{
  "num_hidden_layers": 9,
  "hidden_size": 224,
  "num_attention_heads": 4,
  "num_key_value_heads": 4,
  "head_dim": 64,
  "intermediate_size": 768,
  "vocab_size": 1214,
  "hidden_act": "swiglu",
  "norm": "rmsnorm",
  "norm_place": "pre",
  "norm_eps": 1e-05,
  "positions": "rope",
  "rope_theta": 10000.0,
  "rope_fraction": 0.25,
  "qk_norm": false,
  "attn_scale": 0.125,
  "bias": "none",
  "tie_word_embeddings": false,
  "parallel_block": false,
  "init": "uniform",
  "init_std_qkv": 0.0334,
  "init_std_o": 0.0,
  "init_std_up": 0.0334,
  "init_std_down": 0.0,
  "optimizer": "muon_variant",
  "learning_rate": 0.00224,
  "lr_mult_o": 2.0,
  "lr_mult_down": 3.0,
  "beta1": 0.93,
  "lr_head": 0.00627,
  "max_grad_norm": 1.0,
  "warmup_steps": 200,
  "schedule": "wsd",
  "decay_fraction": 0.558,
  "decay_shape": "linear",
  "final_lr_fraction": 0.05,
  "batch_tokens": 32768,
  "max_seq_len": 512,
  "doc_mask": true,
  "train_tokens": 282700000,
  "max_steps": 8628,
  "dataset": "wikipedia_en"
}
MLP neurons of a small language model. Each row is named by its layer, matrix (gate and up: input weights) and neuron, and shows model dimensions 48-143. Each number is 128 + 24 x the weight over its row's rms, rounded and kept within 0 to 255. Numbers have three digits each. A neuron's up and down rows have the sign that makes its largest values positive.
After each neuron's rows, "fires on" lists the tokens most often at its 100 highest values on Wikipedia text that the model never trained on.

L2.gate102:126109096132115154129109104106095119129116096173135109114110132092099154151128101075122152116143136102118128115118146148123102143188124133125107146074117148135113123079124117128130130098139104138152127117134129139137160124096102135129095131090148119173096041106141096126137162130161106168
L2.up102:102084156148096129115109100161092095140109139152157122136140095131120115120147150121152156139128133106142115105137129144071131098155118160148088146115131136149174114135145107097111161095099146090120109124113133123123104092092089173123108123107132084118145131126118089135104160104082142128
fires on: "duc", "it", " ag", "il", "ett", "itt"

L2.gate44:090166116105147155130150141131154170074105100142145144102120144099159116123109176133181184124128119099108134109098087106118095107132157148132113093141079139122140147153153125136132118162088126123130105115120102153110134122136136153165113156109140151089132132141128162129097130115110114094
L2.up44:109156118165164185164125122106115128123124097143099141133156131171129162120128111099115107119117160099114107103124157134099121144134139144057107121117118139125131087118133113121179118123139110113108136105153124149118127119150122137122106156136128158096133046113120107158154131163116144183
fires on: "om", "and", "y", "aw", "ice", "ow"

L6.gate753:130120128136133148100155091163144141112117124070150099174128176108120127135149119110137150157140107130099107136095162133117111146110106126126146127147133093121092107112108125097119165172109157179152133115124142121101173107109139191120140119090122134130153134100134129141142106164105138123
L6.up753:162144091172156136163132103100134133125136125086128100152133154079105100141097147124111096142073145157138112102118133150141149162152119142110117108153127077085120130135136128146129140155138141158148136105151100142131118128116151128098134149125135144156153155154102125149145175159123114120
fires on: "\n"

L2.gate685:116131143155117084113118108132122144108142138165083162115106110122158146121112130113132146093167122148166152138092154129079106135110103152128111127105136135112125114112129108124117138202141122107112119158135144114156149134149139112121157178137144087121088104124156110163191133087101162129
L2.up685:164151164145146108105138137122162143126160146132077090081128122174123118144097110150108144123178132123122159162109098123114125121122124094154078165134125064121159128145119124141096170152130102096128150095088155119122130098151115134163100188083139140138134112128145126113128167064122130160
fires on: "il", "ive", "as", "au"

L2.gate178:129104163150087160117143125117095143153133168176098128128151098123158086113138130134151122142106119102192122156147120127113128116134177137149115125174119124083135140152133135165114136186143130151117169150103103113145113143139109123091120156124156124140112139135139100108133159132128161118
L2.up178:161128198083126125133132160124130093130131176119134129137170142134127140145122131093116194119095185180145097093118136117118095137158092126132094088116155127128123154097119139102129123145121140140106123133133167177109152100075131174170153147112110133108111161134088144117121120117097089142
fires on: "on", "ob", "enn", "in", "g"

L2.gate150:156137158129092134124139145133110110153163118140150123119113145151139076139110111156112172163149130116096124171147126141140121133151176111110112143156132176138065147128112131142104163164097126106122144156095091131113107128130084134116143130105138163150167184133115135114119112158129117136
L2.up150:114121158146106162132137132145133151165137125124084135086122161151116106138116195129112167113103109142137151146106124124162153105131148121176091137154130154081168128122127100135168176145123143136137140162116110141115157116109135154093168081127102125135115115130129108068129159121160140153
fires on: "b", "w", "t", "p", "ub"

L2.gate734:125085133137181103168121156150134176128160138139097145164157119103100095119111131086138096159110100081143112144135127127147163129181149179106112100154135167118105167161139086136102146112082138165134167132099120111101154130100141120148144079096143118103144132142149114116121154166115126129
L2.up734:112137135132149170126131164138108149110160122151144133151128138086108086097117144152138156131145089154166067173125098112129105141126106132096068098157160118149124113134118134153135149120121124080113135074123123133092129148115135159127092138137174168125131093143125086140095151078107122135
fires on: "igh", "),", "eng", "uss", "ot"

L2.gate403:128150176146154103121123139144112124125104120096117099142163183091126132119141147134151104200108140160147128133174143095135135095120166122177125101157176125140150094091127134158153131164086127097096118115101167114149145168142123136107118122113099151137131084125135142124145124119094146103
L2.up403:171143135162122128173082138080112124081127138122123112086128162118088084128156107125136108153148151158148130096148115133102135112095091141130134125135153110132109137091126142139156156097121112090109093136083151124114166142084101142106155147133145100132133118127114152148118131113113097133
fires on: "her", "er", "ater", " med"

L6.gate221:106096134180091091163133128139158109147109130136109108128106105125133119107187121123147107154102124106120127127139115161130103137136086107175180139147136136102096093106132125115128109143121126139151117104185126132144117093171154139138102131168189091140082090143085121155104124207139167161
L6.up221:143083119134150142145118114155127141107103171146090100099101094138149103088139154140133123149097097145120153090150066128114132143126132147155110078115084115127084130090127125117127119102114088133113164099144130093106139142142113135094111143136098105153127106175120135139097162169142136104
fires on: "t", "it", " was", "th", "ent"

L6.gate443:120134031116120110138110130102155050120142102130124143142105121149139135143123124152140111145104143157110149163131157142143117134118135113087136133109123066140117129170117129127118146085129181131106105115121127123125124145138155176137090111140128115134135103168162153138115118139130149132
L6.up443:151164071149088147133155139130106134111170138159161122149089153094118125158146123128145167154124100127145123099132109141160136127156123164102117138133105148119148121130117119086112098123172161070099161095129111151113094108149139110107104129131118143138074120183124113128089125158135170155
fires on: " and", ",", "ly", "age"

L2.gate27:103131124159162076174156109145141117095118136119108132079170133149111158141098108115149107146129153135115110156097086123107155102118087147128092099095129084117108149137120131177147144107115136102134126127131121164140171068123130125115175116121133165155125134105110119101154078128155096194
L2.up27:147112162137165111146135148124144109166134085174130116137179111137135143145143171154145151157137138141101107139124110105109140192129127119172128159152159150134113156123113083117139132132135137155096162104144144142092092107152116155115131159112150149130105124126117110162134074143135142134
fires on: "-", "er"

L6.gate492:113093131116119120091114119145186094135105139137105089145118161080108131131163141111154145152137161171123145113094134136107167153109153115104137148146121162132120091138116119123150116162111099126128150101159116101077157116099141147155121095149122105112093142162089121105084144143166145120
L6.up492:146118132096134092155129140127126112118096153135142135144114150134082179130158138134144126104086129147117128124116130101088186133118156104172122131136115149144117117129141111105135139111118093155136129118166126113097147143124120139141071098161121143094079125161155092100097147119175139142
fires on: ",", "t", " un"

L2.gate86:170102128158120149132144138145139156170083120145176126112135126151075111134123136109130177095117107102132128101117119133107081133147112122162080116120145116102179119084137108100123140159106132097120158076080137117111167146153154157095124115139164133159180129120132105093089122117117116148
L2.up86:104158122164108161140130149095142142135097164113121110170098080172112091095146114150131150108124102094086122142134120132101108143143149153103111164132136111149060099106122117143179133111087088142152127124166151111146159161168168112114080099155141146100154109128095101095086132140137118156
fires on: "th", "ron", "om", "ut", "y"

L2.gate325:165127115125138101159093148073152123115130125108091154105131151148157122158111105134156130178169115112136131116124116176115152138130139123144115122128147178156116129128134095117156101133106099136132149086134132137123098129134133125131137125130143201147105112110122165094140113158162110114
L2.up325:063164143115095119131131153088121147090104094135077171155166177167174119104112163156133141142177147112143123124106096133136128135126117143161096120138133134113145113117136114159113127108128128137164085106138146126086112101144095100126146096125095174113093133154103130128150134094130086127
fires on: "ing", "ab", "er", "end"

L6.gate335:098132122122113166099122144121173101091143179093108191118151112100127137157152127123140167104140151161128106150146126119118101104131121081127112157127095131090154116099130098127146153168143168132080130160159094128112155084158086134097121119123088124157114137145157130130093095093141165135
L6.up335:113123107159139165130124121124135118050132113074163122112103155119102115110099133120145150095132127098120107136150129143179123130123137130121114100119144089145118170110117119111140137101140103158157145153137118144160136127175123193100119085079130117143138107125095136165141117123112144151
fires on: " ar", " dis", " le", "-", " Ar", "is"

L2.gate383:083107136108161155119151117098123114138141121127138105120144127115148138099103093158113156134143160135078116107120112114096135113139126100134094118141141100147121124111121105132114117138160132150091152140147136116137156108113109128178115104142152118131139152101109159139110150106111063132
L2.up383:140158135153164139147143129143115148117150119099117127111081095133106105189113113149128117123164100134135142120107140134107121114163142142122108152128159110162101091093114137148097094100146147174115140106127134095084100099128159144128126120110131110142122100143087170117126131155128103145
fires on: "em", "ar", "rom", "resent", "am"

L6.gate123:120160164135114179144113119174151131106098157084115095107137142143090125100129159121124119124117129082159150058099130111118135102160123117131172127157120126113176139128169081151119112167114154120176190147157119114130100129117126147170093108097113154145130145185124109119087138124127150143
L6.up123:126133123138154153097103106131105133175139112111157111108116100145078117173119174141122142141127148173125108122098148185107114152131144137081158169173123152081136108121128144118102119137117104117123128114106119145136130101156150145135137136114143149152167170148087084162118146162105128127
fires on: "\n", "h", "b", "th", "ur"

L2.gate519:169123143085132106164119112107130092137115143115115135148098170171142124144137122144176141096100096150136115119143124140148090158101177190132082140103127110145116111168138145109102118135171142121096124166101159153169107086097133118118119123143087119144138128126123162143147174104080124144
L2.up519:124105160121160117131152127105179106145159136091139178120156159167139096089123108159142097165126122114116075131160126135130087129102129072137133184118095125106130142192118120165134122129105153109119119116101135099114097136130148143151143128152164100116156095150115165121132113122057142158
fires on: "es", "os", "ist", "ing", "ock"

L2.gate378:146153140141116163146117137098124159127058138158130145094136149133128118142104162069094159146132112109170100142145138147146112106133106119197119158156170178132101116148125104181136091175130100141159104127146142137128113130120128140115150134179119156119124161133146119100142131186166117152
L2.up378:159168151104125123157144148066136142128100097113151138134114129072113068162127158127159082115177132172172149110149165129118125116105130150142091097113123083086115127134106136177106091161119099158144153135158128142116136137121142150118121150142150142126144151120145127136087120109125135131
fires on: "ip", "ab", "is", " one", "elf", "al"

L2.gate546:098135137096115122163109085123145145119155112130075069087113109108086107114154133098132145131139115160113115139125118119146139130104094164095139145108171157119117140160132097122097102158167109102150112150108098128139130151105101149171162120128095147152127148146107121114111118167172136125
L2.up546:131163073111116125180129081101152122140137165138107135169144156157091143108122097098159092073107105111096149140090128158152163165142131138094108094131135101159134124106133157093086131119116145097146109124117093143126146091132118073080125132135123122119118162136137091092136112174119130136
fires on: "ig", "emb", "rit", "her", "ish", "sh"

L2.gate315:103093105124129124153117135185112134100140132153111115111125097126199080078141130082138149090122111081117147125106134158086123144144131164128121144128117123138132145129155131145144153150130100122108108069174145161141122102111091105117153166109137129149094132123152119135165138119130141129
L2.up315:123155151135122057123115149131112107129138100111161149076131086129154117121097105130169137113128142108157150104132118139125131113155105131112090115127103116134092117113175149161121092125150114135139112148142134138168152122086131182167143111135142110166085133151131141125134167091083136155
fires on: "il", "ron", "arl"

L2.gate273:139120139132142157136154131148128131103128105146152102168132085133092154120122153085120104130135159157125122115126154155163117106143166066146087106135126074113117117125085157127129126148109108139098136122132107158098155157126102181120135121109157134080150097129084095155128169142134122125
L2.up273:154157095116141136140092139104122115100131096143132160153168165131124085149130130118101156098111159120104131135156147133091113111136140120124137148144147092094125125157137124150190098107179150093148101104089126086093132112136127130138141110147123136145124148102142119121085160119123139096
fires on: " ed", "areer", "mer", "er", "ian"

L6.gate646:068171123105096145136123153134148145144073097145143121133089127176097181141115168138109122110171139139156155088160086123128103129168112093121132129096164155144146107178115119127165126124093127111105145119167126110053127095115106128187110144119133146106120161090118123130131147138109127188
L6.up646:119139116135152128146131156158145098150107110139083109138109098104154154140168135114143115135118140117123123105130087099158151111103106105124134125160101109146087111129081115101106097158131131125084160130146142166093130156181109147122159117128085094139099111160123097119172151156124147112
fires on: "om", "w", "ore", "it", "es"

L6.gate51:115101108101104123145141117160135134120134129148108142143168097155126141148151154120156139104150163118148117161108117144119146115170108133160124128127146122127154108142098131127170178136118127155156130096145132177125139101150165147086102095140146136175158139105059154130153103115109145141
L6.up51:145126171109105124105149137124138118114121145092118093109154118129127126095120123106081112105131123121118149177096107096118125122173083119115171143093136132146096131123127105125131187172130112153115117126132109130113175134161123185098103125083179104107148124127104133186107124098134120088
fires on: "-", "er", " per", " A"

L2.gate536:127136134148159115151093157112144126114155168161130122115142142120155102129135155130132088127105114165147124126132137152097117113112151155109128114131120157126156097096155160125188131120117168157154141120124088127079157092126125141162073108144063152110179144135088143079121139159136110107
L2.up536:119118123114140148099153123138091121119128110134141125127131168162092122136146147079142120099088104113112143119133172119161109089094153148084134064150130127127109095124124111110105124152109105122147095110148087093148128112097101152136106117147103134173148147121179115102160127160164122141
fires on: "h", "te", "ion", "un", "ide", "b"

L2.gate484:103139135150105109099090156121153188129139130128139143071119169145145090093163121148116118170129120116075141134109140158136126141121115100140117131153146163095142110135184111161143178121076132128149122154127145158145103107123098150138148105113125141088134134143149137108088111119140122149
L2.up484:087140110127143128128113135108118137119134109121139103123111130123132128101136143163109142119136129100150141136134124172159128164084163113108084141161120155113096135107162127162120083158095135141144141086130134146099139136136117159118131132162118157109154184155150106108102132120111148154
fires on: "ab", "ub"

L6.gate305:144122086073170116128137143113126086127155147171162125082128149134156145101158135147135146118134107119095180122060136120155114148145106175124152118136159125110087112153122135180156147103109158108151143122130098113113155126130168186101144119102166163106148134147129153117070163132111136114
L6.up305:111095140163133103164142116120131140108170137125094084113137123122099102096089113152113140113126118137100145116122148111089138162131200091125152103150152150102116111115121110157155115072158104083104144165153152137102125121105108174060167150120126120142107115140182151095147135157143123137
fires on: " O", "ur", "he", "z", "r", "ap"